Weights of a small GPT-style language model, trained from scratch on English Wikipedia: 8 heads of 32 (1 for keys and values).
MLP neurons of a small language model. Each row is named by its layer, matrix (gate and up: input weights) and neuron, and shows model dimensions 144-239. Each number is 500 + 50 x the weight over its row's rms, rounded and kept within 0 to 999. Numbers have three digits each. A neuron's up and down rows have the sign that makes its largest values positive.
After each neuron's rows, "fires in" lists the words (lower case) most often at its 100 highest values on Wikipedia text that the model never trained on.

L4.gate701:467486458520440435510468448503478544430418540466387491618470496508470516484438623597521521466571447512453470474491417497516377504516541522575520555522507464487493478493591501536536465523518451530437561595446493495616496619573531458520586450549425505478455570497549534513656577402458501491
L4.up701:437513589553434485521424457484524557588435458489548521482491504491538481524549510595496517539443475522562502459543502521458492470513450492442463535611486588500448495503493545555550514501519478534407607578509494601529531487482508515526488435522444561517409525540489491499569592367531506494
fires in: "more", "for", "of", "less"

L3.gate75:554498453486461463542537499484500451426530549428492475482568468494547506540528463524421503503439526541497494456556489585422448508526560446600429546495494460470394542451519491409438532551526555494553489659580525500502517596509460564534402529447451510596508492515560539524495475443411549526
L3.up75:442520482540586533466441507512417477463504575618520553508563496477495532498586431445468525560559485499545479526655484483532490467533546568581483459482464518464517568523584555474463506377581549482467574402417542457458523520438573496590457441522483486463531561561588497451516486543515475600
fires in: "place", "october", "e", "february", "august"

L4.gate106:493460598529531540427454526531467435488554496561580530497508463577469533544411500570560492440511532544453326451466596597398432438452439602550532438528477453501499495469493543505475558429495468476506495455515511570463461461493513487500514510467532606510465519462459536477467482543427522493
L4.up106:430521526543516518559447461511580501361552462552427542547578548531512534519517507492469607517403450496574474434502495492543438466318517554525457580559460460539387533519443498416428409559528549454462539490542504471470468488539452462510559506603503574442432506457476488513411480483435545446
fires in: "out", "into", "post"

L4.gate139:411544472480463504563404523568522563403483455428532549546608413428551486546531561437459490380504548426413471462517452464505481608449441501554537472503521550418473496544563606409466582529485477475553531379495524593507563539464481548518544499462562471471486475571423498492507500441578453551
L4.up139:455499482494466518493434549584581604441534502351391513575453542511531505445508563492356547462542513591497379540542531467566452510453618465517583498411501527455491463479559394479530485543521529468523474555491521547491495481451480519554539462556469529452500486543613550420490506503500471421
fires in: "of"

L7.gate220:512555416527486626583644535557399448516495444486570479343570474588546496491473522534485511497521574434515574478446542394436575480515534544512489513526417482516491502566505460572525484524457524546522478482462435520506436458551484510499403505491509488518528424508457500484435494549574534526
L7.up220:534531544616566442585532505468408387481458493504574464368529468399509533539538541490490538503478523528500459464478551548485449482406461582491486472513504438480568634481467560389453486529508605464597552529482561514511521515496512482429474477441527528483523493535463439480495441569470477492
fires in: "in", "life", "history", "e", "career"

L6.gate127:476477459529528549457452501501455522453561488505534514446428444417500533511530534458563417529497482546538513413626491495537462540470625483529511469450527498502463484527532494429553480422614466470544514405469399488515577500511501559469419440497527414438464487460476501584557469477408422505
L6.up127:481484439570551566450433423402410411424547462590477518595587378512475539432523512489499521517547494520479547499533497510479562522470475474480524502583600488472521541523371420503497489484511499520422379556506412464478504543483407477432531500525443584502422425486516522567404432587445537453
fires in: "and", "left", "from", "to", "leaving"

L3.gate661:575424490457478565458533550569448517471516460496474486405465542542495484458491602393459503530419534530540617494519545516444518446423498508546475516534582531479420489560599518641491492517510555441517524504418439524518485529501541548551436430511503522417629525443506572526491441472518441459
L3.up661:551551543575433367483614521458457507544508506512538570541589517526502485541422508540541607531578500452533532492470467463549535481468566484487481461522481527511459494468511521486485476448501557591480425412538458505555491535539524526539532476460554480543478533571434480489461476549434543356
fires in: "career", "war", "church", "army", "history", "university"

L3.gate264:552455590508533397536470487453484519540394477596421503501474511624507539517500503443540495533535435478583552473534496498504460492496515453515488548500490473439482554427423502493548456489417464461549469510520502440474544608523462497597490586564459546504486472435528482554582451440605511534
L3.up264:509531574424504464490499502612453609485400543545447485541531514512637462500554459493450445589468458477550550508492411454504467500556520511605472538567490521464451504405487394494555405594469425504528494504523486559479565517482324500528495476557527485417448461456535585468521415474516421569
fires in: "may", "n", "march", "october", "february", "april"

L9.gate120:498489526471489481549546438534520511451429568507436509373496544531457528496507493480508485459574564549432433521490524490553535425483546574483508476487573448563501489461392584479461497536532512534566435532464513608401604537419581561470546501641553448524512393512478491458527507488409585559
L9.up120:473513534513492507382627541526466467551569600559551537502475520564495487477518481421551495503547629539513547382477473549432489502478409519570426481522406492475504501501572444477488558596588564486474507483514528608509473423438535588513468497492525520457477506525452437502488492523478524493
fires in: "the", "in", "of", "his", "blazer"

L7.gate90:520402496591427507544505472565432502485478536537528573513464615448469573497463535477550490450456466501468464614553458545505487529516464415448527452464495525635513495540523483547618430568529429461466446435472498505504509452525528453530552485504538566527491562563525486547566358512512523505
L7.up90:438499509612551587446470355586512460484451474510493546439495543516495502481414466520563497582548568515590533521451419493546469393396479494450615543447433478422487492554511464551496564478542451576476535541563573459500395545490407575441582435609598495415445515530539533344507488508531561514
fires in: "as", "on", "in", "to", "from"

L7.gate13:551466523448440427404460487481529412489384508499532519504463518574481482522528476523445572455511460526451481420520479517523510482508502542516591582455554503487487519506457445559480469538531638445583570540467461526469489482580445515422577466552561522484507443496580492414563517615398594433
L7.up13:587504543477578474417566625508575530527401503536493518397539529431495483557479422536613584471482514467479547477465538458524517554609494529487467523477546590498436548586526393466484449530487490522528537515565508458553528537539551443488471484471501471471436491476511552385478507480545578514
fires in: "on", "at"

L4.gate295:453472473434514548507579559501454474508605466504447561469496562521495515569599479544526579557578475558571511527451432525491459479496491418456530414498503546502574438491498524473400434477506475458510477517667445434467440465589518452489493471586487578490368604476512475521451430556554508511
L4.up295:437498478484473484408437471512559484454499627487542516493480450424532439573607469529480493542465418510538533485489558550577505454524493493509457566528460521413523433446421509541402449433473452444445496512603496459601428509548410496518428491462628485493455491535462471474464465468374553555
fires in: "on", "off", "up", "000"

L5.gate112:493535465521462452460480493522411447425507550516477417540458456507575461491510466561451506595460534474581587471433506464407592566549554545452508506423488477536484474565528531488481551478454493473454467462483429614451512513514456548576482454510495470513546589475509436514545523470473605520
L5.up112:471419480472473440564581496504456394442548451524499516580503391566464558559477471523478505449584552546515467510509474467450531548375562514429492502441482541486453502556531413467553409529434577541476570449531544548391522531454453567519475509547513517523487473417453456514590524578484496517
fires in: "for", "it", "well", "love", "to"

L5.gate207:449452489560524378450437532479474507458505415506590530482479478486558521463571534415521569396513464534498469495543514513465585469481453441505489439478433508529523555546573441511539488541429532527543517483527438551542535444393522520476508548450585418461558473463562516618514502492505400504
L5.up207:595553567361435474490516466583461535481512471438563453511524468537513458530493548490529510426549570570615507456545473420546463399598527477493503491508439507425500534479475468550456487488498447447574530468444420583683614418450497570456476508452517499471491434516532548544505576579483485487
fires in: "000", "0", "30", "10", "100"

L5.gate533:506492448518472546497506525479446602429549503556536474467478516465444487456468559495591472528504575468510437484508471632501596591538470515469463562414510477524505576522491448518548422476568474473460482500555512502529538458442565554619465487435476528526508550516544447541525430559529579479
L5.up533:581549489456491607479439514500495495454441491486530382501520552514499517560448546524474537526538455590428457543471546449540503522505500511538423557486466558531497584449536424525547564476537461513577475459539573537498481507458405403537430501485377522524536455543498501499482469563513446538
fires in: "of", "to", "as", "or", "and", "not"

L9.gate413:455528566532530451503561463508431450505520516494527513557453554475597556387530588516589521500437469517530562501526494507377447477478411416494507557455454566534460529589484518536584508535551495426511407479519474459496493538500469470541532513495542472441537485484497468494485478501377503625
L9.up413:561507518549534555414534396450506403516420488494547592423429509471390516508464511512548528497426456515519542607486479440451503477516502439477488392454405414513455520514488565621537490453578390504560536424514448537509494553481587495470535486550422489411459589519553495502534502458530517481
fires in: "in", "at", "by", "on", "from"

L4.gate669:488544483485476545501435540498531426513446642448551488509486550422516520471506563539591510435466473644602475467537512486541461498419544509451463420493559424514605464467524503498531467464451485426477472536526383492625488484555524460471479495543498554514426568518456436572501483531446527453
L4.up669:540561449440498562434451562431573460570479535515631558538575544481573539422445511522510416514563451537577452510441416529489501478480505442541563460519537381525503483465473447504524403519526461474522393535474396477533535457461491419542399488483561566540441495471408461444469524499490493452
fires in: "as", "name", "title", "award", "called", "record"

L4.gate41:445473503628531416542537490469455496467500499465451509419553444564564538465482431488588493566539507534564436497505509434559550541419516464514464606435502514501523553450472479471491465571549509622515540523418600498503475481471484525534513475506358447559452519521447361448561482431518479443
L4.up41:444521540654468449404463515521444450511523509459604450479512512581578530536491507537461384512576462427445540492488492560491542458445495501616467520525427506547481573491407508496490461559499402549493471585540479502458461361586568547519407526555527487509385495457488514553469501483466496501
fires in: "january", "may", "july", "june", "one", "february"

L5.gate538:441423495499473535472549542444400536569544486468561528447560509530558512520474516460518388491580573508501584476467551538548478457560522462431483532552574515506473489486515454533561469545468475516467424485552438475566464572518518432485508517489470517460527439529470456476535430475418527509
L5.up538:554489578527433664513509489514460481523527440454530581571562529433475502460559519415524486450505479425533595472391530493574548461605459509471561504460513484520471483497555532501580535474451527515482490446561379443496533506497550536530433436512431479576493470500527470581482544587499565497
fires in: "by"

L3.gate404:452536471464511518464528486453479488601516562496480538523495506507466458433468478574433384514414404540524481426448422526473519511586505587553457470522553448466534473521615517443535449582491474536555514468519526538458541439573486362456528483489534476547535537530545548500549507540471504484
L3.up404:485524592541444535528521496546535601463521527436484458516418523613470595480504546535454609540525571482505611548499445429513426526523505461506573478465540559561509487478530579604530563487482527524493562493524573547402487520457359481569463520442455502491483592550505473548579505516486510483
fires in: "september", "december", "april", "november", "january"

L6.gate329:482531521533469489484476465552475563367427433533499483534477493549522515552482458510554474538458478604589524494534499547581407476469512490558559506511535480432472456508570426440478571395503496496506464418489438449494509474412517516581522572536567525506562562508482498510490507499449542521
L6.up329:513474478507482419548510508504545498483497468510437387583446568600540492580491556480523408474557458569517410536478437474670355457394434505446470528515467547522545483505486388508580487549535406528482538503486494476482515478501430406475450468545505489449560589480466412516507483523413463464
fires in: "over", "of", "as", "including"

L4.gate549:427548568451451432503467441495542481508556536429511529539451545523618478443534451559576550548435455541520508525540568524498470544426584548485478512508470514551556435582521516529548477599519485466571503466554447604512529517533524460565578536452526483535479502516557424584396452440479534498
L4.up549:556497585525489529508576442487538557524540495494568530555462609517429555456550552506563482550477505529501477415513510525454448532423599440480473460581589477487511506562552446521600506508446449508505596473502518487520489463454576485515583541414509548505475477464522550582446457506459493498
fires in: "season", "march", "episode", "january", "may", "august"

L3.gate367:484476536596460505488523582506512562465475586531410532520381459554512501483463365424500473418534528502519523433486517598457522469516432436479541558469428444461437532472486553509503472451461577486607496519507467575545455556499428513582478458420598450414493495434570476515484423503526579509
L3.up367:531456476531511489501460448429501499545571493565412506510475602586483468525438480582489470468519571536488519465551471426524433526494478454490496450454452461458506457568505468429520351531420506513550489443533450497463510495478524453467532458525467507449460570444510500585502545491546552431
fires in: "united", "state", "national"

L9.gate2:503547543567546519513457528584441546511513537485542561552510596477513570519502535544489494479494551510521482491454512472492524408554522415573527485408523509452583398414520532537499406528555511591500497479477494460590483454584556579566425511481519525583505589566407480517429470571455516554
L9.up2:488446544499430556426525425473522466482564534503518514459430521530423451434455520471434565500452519564484392558514467390578516531407431473472463548533519588529461451451436482519508415565504497565578456534514573455508620545546444497562468489462490561528557620486474501526483470539503477571
fires in: "the", "democratic", "board", "senate", "council", "committee"

L4.gate0:473577503519515526480516466437531540508493548498594462444416483490466460561513446595417506491513586549491420462601526534464530457499498484466520576543487465453494506492536379421563505472455452433495550451523477529590369576414484569453502598463471514475513472545361484551506533488515517507
L4.up0:591424522502539515452618462497473545465507475583496519497474515555518528477547531584471473473551532553529509490462556485570549501474513478501515602450496511447505448572466469477574487440437507503402507464605555439575479462511496508474450581434478456393565491406421481516565544497488500562
fires in: "in", "to", "national", "than", "well"

L3.gate470:483449455598506474507575585606550534504467580520477469492493489638555480527507436586503511416525452489458508521542520452435521503518502489523419562456508494512501445496484460592563412464533444552580447493517461508482458513512405527464402533433500341509555496562484450460514524414436509485
L3.up470:490508501543490503512520548578502452559623562527645549467515475522550493490622453469552460489454531566626434456487480547483468501548445381551507420476475380552588489451438513562434471420600533522525526518529518467492483490432438511411537581485536487529522576464524500504523516472357462503
fires in: "it", "he", "name", "healy"

L6.gate206:599462524546454523543545441502559497536482520544649473463470502514531477521536482540517530463429535505524534493522573563468470455497568499589544532552554339426467537472451464607554595469543510399518554470548458396511564486543467476475489575539541515499379454570550467471548503543468516500
L6.up206:553542473557432445508508465515431442621528578508556573434512442473499489400512488511448496435479569470546535527437471619433579430518550521589400462557478381433529480492475470594510547520509542436473467475555459516456485574521558425487488431562580455519429473577489386466428549564561438495
fires in: "record", "life", "title", "recording", "television", "stage"

L4.gate543:513403495461513529479555504385501480538480538466541496500487463497460566450403535582553524461541499450488539505576534552494437502506423433439552388481463541446438526468551603490462494466462443436483540464572461534474482535541594557541470448571472535502512481518486529451546615482435447530
L4.up543:510514474496370509429486481415390433526483524421516456518387476474534517433458510479596469522573527425490513498448527530535519511495402416379468491482462495485480474552443485480527539495413402452459486454568469597586522508439444515497488493518505448523447505442497446494528529570489428515
fires in: "by", "0", "other", "another", "maximian"

L4.gate126:480461618481461457399529440506570521571484542459441474498479562624451405428517547578582579451474456531544455509511429473542455613462536527514538459514565532484535493476474427461512527538481471536574517461534494491538451491476551524432393448481495478517376531426457570509459567537592522534
L4.up126:473499471530497542507557586391558547510508443552527466466498450447591491565463480575531433579516413537507568532506522442418569455532527490579504455461465563523467505482452492556446501515469592478463503431426451488594498501561537470583438514616427484596468506548530464558492498437438397524
fires in: "to", "of", "and", "particularly", "largely", "cest"

L4.gate679:415561527523464584448563471529479440524553449568495508487452382532444472571570491470550480526421533462640470576532502483527454445476481459502520518547628487438463572487453436506451508478554526496395428562533543470548578517558450582433563514534550423527477537512435505349533530525501454499
L4.up679:495545506515512514400474488478499440432546575446609523469469415541507442522465429452552515435396492502483461554462596382451440508415478450464504570433464478505422462519413550427517483353439469469504510501550479471598523482542382477491448560429498472553467577568510548465420468454607547524
fires in: "number", "from", "about", "just", "had", "only"

L6.gate200:480620543388544488562512421487512498523535588586471493553507568584480550596508498422572512545541566505517493507556429530474504526559459547505440522497464541486564500538494499605505510475516483541520455470486409483514394479477500482601534525602486496472534497502430513554473487442486446436
L6.up200:559455547502520462537535494429464462538411531566524499441442476466540569573483449489527541557497564498537543498529443535546465510541526557492497531527464462498607495528538476501545478543519525342485515482522439544498600516486540499545549464473445472496449476469405501479495519520435466489
fires in: "of", "in", "to", "are", "for", "were"

L5.gate382:482511480488473544510448510485534455451469578448519503502496633439506450454481576521464496470491528480535499499492529400506430599529522460487545564507475638549475410462514556461473449571517476535525481510505500481460491461502517488549550519547543385568502520499505577524643512447481466515
L5.up382:476480542508553519520495523532463501501595600598515475525449481491370591510509458494548544545506491470403565475585528480437475523447570514528524537410545520612627533508543508437552470373489502510595523549470488432404503562538502496488541465525448494524405496548465624559452537513555497480
fires in: "of", "few"

L5.gate303:511462586590569431498536537506457562463553534471486581455516501466399499503421489456570509441446504504567380518504460505471571467409578450498545506504579560560488481530568513529537470531390501504524488586575564566483514526530487614428493531481467519479459519561459473490432379547460498492
L5.up303:549515560604492534452516475520412505461476467547480437497542428437477534470437445587469460498519532524410473644472516548473519568538582471449502392506553542445458470539464600479440495494464536463525547624476547481446432517459543474398451542458534468473524482483400557478486574503459444524
fires in: "one", "part"

L3.gate374:461489655477502492456511507491486540503522472474393451519427476473487463452426543462417478489539525520429561564522500542532520450482534472460563526461521479478475458527434481559449371496506465548526479489457456490548478559577486469492533412536575508502587554597570594497505404390539487562
L3.up374:448412604470471371493555495548496538472534534537512578480582460498515424518489547526432459521481560522572519519445580585515466494521470471576572594509516557482526487566514496505406491467524534454488466519529554581489528504512504427518548386540556404480503554470477471449397503549438486464
fires in: "time", "career", "times", "years", "war", "ii"

L5.gate586:541456492593436599427493447515557535552603563438472533498460487544486494532404483502460495487474664505485378433544593503569470468491538500491602551491535474465433578507392563561542527542384510495515502501496555489515486516472496561569407582608517539462544351519543484535532489516432516435
L5.up586:522535498557440542478446442471481504510546472512462469525494485487546412573417499488510480566572493410526481591524577521595565469455479421492530458453534456507442578538420482556583557548472487572491469538513508514538440468458514538551434431571437511517567452545464494472588510437491531451
fires in: "his", "her", "their", "of", "that"

L6.gate45:438521487556469534510529486483463399559538505498546505431426449496470519484499492479552454539473485437449452581456547515525525438490497490483539461537626566519518489460432468507500463470458470396544504430523571472484441554445521462536493495490496582487471533493490527460551524586503524567
L6.up45:585485575455458415508560428391547446523630563441520507548505585432449537539463477486513458461424518442530415516479617455612480467511458401425466466448571508491460495559461507474449418608472468516445455446539443485519526498534494515551386488529452556454556541480495512479520480569553511487
fires in: "by", "at", "about"

L7.gate27:466447446479512499445538479595489559496512594484555518472546523458506548511485500481557578488552450506475458490483551548440441501524526477460552520549503472455441497495566454476472498499417530531550452519561523553438501524493487472578407454605521467490480509566428426555499436558496522545
L7.up27:448416438509422533435529464559481501427495420551472545418394465439529579525518455492489458533549504503491430365527480465559524501486507473566473410458490424420562561473424552482512528527547492478409540503533547609454558574516465488557512470609591494502477513487457585433479395596485556487
fires in: "with", "to", "from", "after"

L7.gate622:466465450504489427559522582597443520459499473528415518519522508545515593441431528541456473488492524394560432516518477493494495511428461486527462530498448400461481504491524547474476514551507421497507583612522458457493581530490449556523547479604515443426570577458516592487444559545425461510
L7.up622:538419454476526457506508489536446467470572616432451532586549504531484561494506450461568484562442491480552553438483335601489456531519484538458463533578378431479428532529576527471516422471526477541473516509545592492476444433381507581583553493458429604458482434553476527522516464552529397520
fires in: "held", "played", "based", "play", "place", "plays"

L9.gate79:539473558544474441578424452570435526537503501502489486490497528436444467579421565463516530478561462523510445598559524427548471475529518539523395516377529466493442431450465474510504481590566421464532519518511490577463417500472551649480555585528541510546464502551547564433453402524546497406
L9.up79:480467428478451433427516551431552472555544512565521557571355486525489503508488490558487578590485452422620487369517502483449466581492515508447518476457556462518503565484499501438550518537450525446444473424543519528525446506355515452436525527452532480586534425583521478633557506569500490438
fires in: "1", "10", "12", "11", "19", "14"

L5.gate240:475428412527477463455564418489467513556460453506424393538403516463506534462427516497452544427531539527534461557554425535502461524560559477447425494527515564523486482518549552481516493534529574408595535515441573476584526444563553494542477485498473453522514486502379494497584482521554590527
L5.up240:504524371475533546517528410542618491506484483461443525533582441470567562520534623626442507458515493547467456503455504517406470481480457497530453564511572491413524523504476495482516539562393507508432474452486448469422442531574509529503475441544586555499497494521525469543534526469530496536
fires in: "of", "with", "the"

L6.gate429:584460458511514583494509413442473472473469466614528499464475510553387514516455516502541505443418640473524485544544425505475538574578385528534485479450409419550534461441515519471544529419533553448496452439505490584488514525483548498546503541544472512492481484574524462523432541494531503554
L6.up429:551537613412412493569526522397554504506445483546513364475479524384605553489419426479497463494568532573537407553471515500551548430465498346405588471419474491526525448405513511491514498533544425412526406434524593517570502524576488530517437495492537568552467487456513464475498591511518556432
fires in: "of"

L4.gate589:493377460567436462529447438521614509401472556488461476554542584540500564521475530429577572403479473533466480514549465489587522471409544424521517508507532478422548398549467525511425534492483508499473537573576455466496608515524461412550469537468497556602508474504566552637497527507475641476
L4.up589:514485481574439508481436418546432465415453474424512478491534476508524530652547538583475559439618518530427475472535559488574465433589564453490501592540562521499503501543549539499403558537516500458464512565483530477426501458522514466527463484499552536568526415464532569551504484544488545476
fires in: "the", "of", "that", "this", "a"

L4.gate391:524570431559509579513498449510541391439561471585498442507522641506509573589616436484605559594525516518511471445453424460457458466527529497517539416529529513529512551511543518553472530460469471473493530498451456479505507463469398514566506546539592481494433458484513460511507465517475539535
L4.up391:487547457556550521518474507488528434445424545458548478557533548565569483515559495468577566522520539509547494472479415484514511432445427507476420482455600447549554611505530438369509485467446464478524499473521487440487514482492440503490415440601596450474398486560511576495401471497520398559
fires in: "as", "record", "title", "place"

L4.gate187:510527499524537491547475531523571508434432543557459489515540475566521472511440421501531529468521521486583518580487599468492547438484444537474496474562467491441520533468537546425622509498456490598608511581499452500616501525496499557545493560547502507510590485479495491572465620394463571418
L4.up187:432516466548455479478437442497382495555564463474597500375496369466450520447526595466557567485522468526477416432557536493484464511439495454515478479529465541547514438535493577500394469452535454448487463520415519438436535534610520568521425436596605487529568534465483456423454493514470480506
fires in: "his", "her", "this"

L3.gate245:471473546458530428567450442494446532475529583479488501503498420551523502507523430639435475558486457450501477438487502574578487508530514523531500546428443467507455587433576550457539496461526456473527577570570591510470523569449504416614499551537557550519532450472637572523437398496492510509
L3.up245:429461459596497528525387545556458531528548553428528437549477497488475491511382448525487461568548501602477463516451490528592557558569571502550515505563495441494428527528581510421554546548520541611490566568488586431538479553531520510503468580467435565522453488529585539518490462488383475541
fires in: "january", "september", "october", "june", "august", "april"

L3.gate314:495505567507485483477499499594511419436664522466567554423561545486492475500578400429494522470467509552448534507571519559515451510454415535521491530507423528453490464529548460478517437592563493499500576557477447476494466446469405454529568550536485524439515555433489563406478460583571523547
L3.up314:574473548444505511546441458438502552510480477448552491558532469475511432450436563507569454632456558405481465562467465571427421495536474556372438524547484512491535404500508482573517490442482433558469557401591525450434477445471534467507580540475486505531445519515445521525465460521423514434
fires in: "made", "making", "make", "makes", "i"

L9.gate647:445455498460522490516564507571512458460545450607442550521521529486517534495501465492481497438423575426559478405457460549406529570452538466492471454551556511528462459468466546529369446508425513459412514590506425482475519557412513479523508513445506495541559514442504578432458542563490494521
L9.up647:492503525501433458505569488499519567503527509505475462509529527462524484458530547514514449449511549557455486536450557454469479602471532361433543476576514440486455580562580517460495437540506528483475418565457471469450420565500538422605499610448505513470531517390525578445514534523470465519
fires in: "the", "one", "member", "part", "chairman", "president"

L3.gate265:517404530569553492529589464485557502475363522551474539499491340549434509452467431582453442629542562576601469443441487523484527454478489452550434436525572564493520534522514457494568488447512519474479504536444489543519501485476542531549495537534425532483405430479506441494495533512515589482
L3.up265:496536537374445509524511581471453477609393519544478489551511452619449532469457408545455400581551488518544512444448506533487513486555460558520509449524580547466535538519406482471507463493386480493535500539447510503431425508501509429526493523551504525495451546442556565440618560510464537404
fires in: "july", "september", "june", "summer", "february"

L4.gate56:471517472523484454515545498540440507480535542478524452450445574512481549571574491511481497456489478526402494491541567498497428419464586458468603498592429452472579518356442490482503434605491462487533434539541584588553526508439407510476561451566572478530415502517473465436512531446500597556
L4.up56:525495484537523514405527447499492515553439527486596481491518612469569506497526512519470548453501440474517444519495473553524490492536577504459536475538500494458536526520431482511372518529411517548597545473563606596403465534483457408552426438529566557509445395521409487516599504563491596559
fires in: "of", "among"

L9.gate357:457576506401510488603629424498474507551461485577535476566510421493543499505647456523508528436571449499501469422470427534493536545491488504451475451598548543452589452477544399559517479538490591524476530511451534503550439609508473578507497472511510452457434485493496435488561449534502477509
L9.up357:439579478517447481646610534531549574576448463460509521463509504425501484501647501609501443478509474551555503554509487551445533489510482452521563432562624531486504469455457456533427349554402514452508443505500468458469476464469583551536544515437537589516494463481529468507402544468416437511
fires in: "became", "the", "s", "was", "part"

L7.gate647:554564424564518528466547494432460479477574527526502452523503449503506509566464452552542495556461494584486534547527523549524480483570509503396510482536517383490438524584463495459437575428609470488501475480555482430520380500488484562520476545474487548504431596499534532550507536572624590430
L7.up647:528487515449442536537485489533497517420508528497538466395557490435481478471532522616497542536496492517501495468479553483557531552505508469512483491500535430518482456471470486521497549562528548431449469532560421554545539402546414562512480559416466462499471431526495420518429439519446523440
fires in: "on"

L6.gate154:447538454392451521526474453508519563566498578480451506561476500433502519447495525485472537506575551534524511535558542556533474438511505441494516427558540553510497447475544604434531522537475474565532542508479550556504542525511495539559440572530443462568495572503489414424514611484541520554
L6.up154:556466509428495462438496426550496543559548507460492461497460549510531486471547521504428543456598532473509484570594471583472506478474529609488520525527608549568490444483511515501571424533465429525470474484472522462446519476487433507566502489479530436559451517530542484517503502580565502504
fires in: "of"

L9.gate562:493525508526524425493481438563566571457478517524626548506575573576519565544397545545499533437564512483533452494460487475404515484559447425460493439585517597423504539504536505508554451501560558497488514464475483447497500519513505543459405545468420474493391449481514510527453475469591592570
L9.up562:520481478508514458478396475486504500403541541561485542555436532445500591492471525502491450599470429474495492510495488484386508515457460497421627522443565475455505492536507451476502524567549433479564533436488545526537420491522592475517456448600460493556551444449626538555503459517439410556
fires in: "by", "to"

L4.gate581:530503553415389524491563542421548561493498531425467540482482517498498508435468569486497499424560506468481520479508556450490495464469474512535569480506468491565478493497511487473471425556461501463493500486612503528526430449622477504476399550593522548472472658481485529356500461535309485557
L4.up581:528502564437448556458507537466454470515410511460533499439499524540502511436498528458463500405466332520458457594474535433451533455448540534478538470542530531512543563453467427499437588490382509490513538426477446516474545540522473490519522500540467469545460477506468505488632462435531495535
fires in: "by", "to", "of"

L7.gate680:483522460541549526464482452538541549460481515504494458485594458512519554362549483581586471452488611582418517415497396505491518548500407603522505619507476582451508445537443509565547512563521451463564456482510474523483469362475537492452466577540533466523571503409437432571519460388494449535
L7.up680:505405492552484578385440408471569516546492492381476468462448514540562531452552633531436431534507497510490443614488469516510527467542470450533560474455477536486407547551379523615477470577478430450511552475467549538492553474465407459546494553496506451550451425555581475477525438490580479488
fires in: "of", "on", "after"

L3.gate467:541502550474527570454499516461547511427537524594495452545546461551479413442547522422505404423499589524539518548453451566526573412447420560473591565567479516509432443582525470507539422567455494528516473582517525420416395530448432570516522459451539460506530455550497545534569530501436557398
L3.up467:462501464626590499510493527486491458474648546483524462544478519519538489453459457448579456395492568525538573546505563519563552521491512467529567456417422564509303462595508495435527443550447417526503491449550514517383445432460439457582475458553515482604467510498540482571550580468519478410
fires in: "military", "political", "national", "league", "administrative", "regional"

L5.gate251:350416460495422471437418475485473457544524554428474441469515474536497526524446528568436462557496482544492475398611501505484478533473532424569422454455549507547486521521428535512478530501519484436558486468494480500456439515560506463449419508482459440525482437526500525470491450598464474433
L5.up251:531567498468507520488521408484525497562611442397434576492455473417546423457543570492384490578502549521484565459490532473415586498541582498464569586465547492504601404555476503485498477494434607523461556593442528511380593433573513543416525437478556509534559392480474496393667351563443397474
fires in: "from", "produced", "to", "directed", "founded"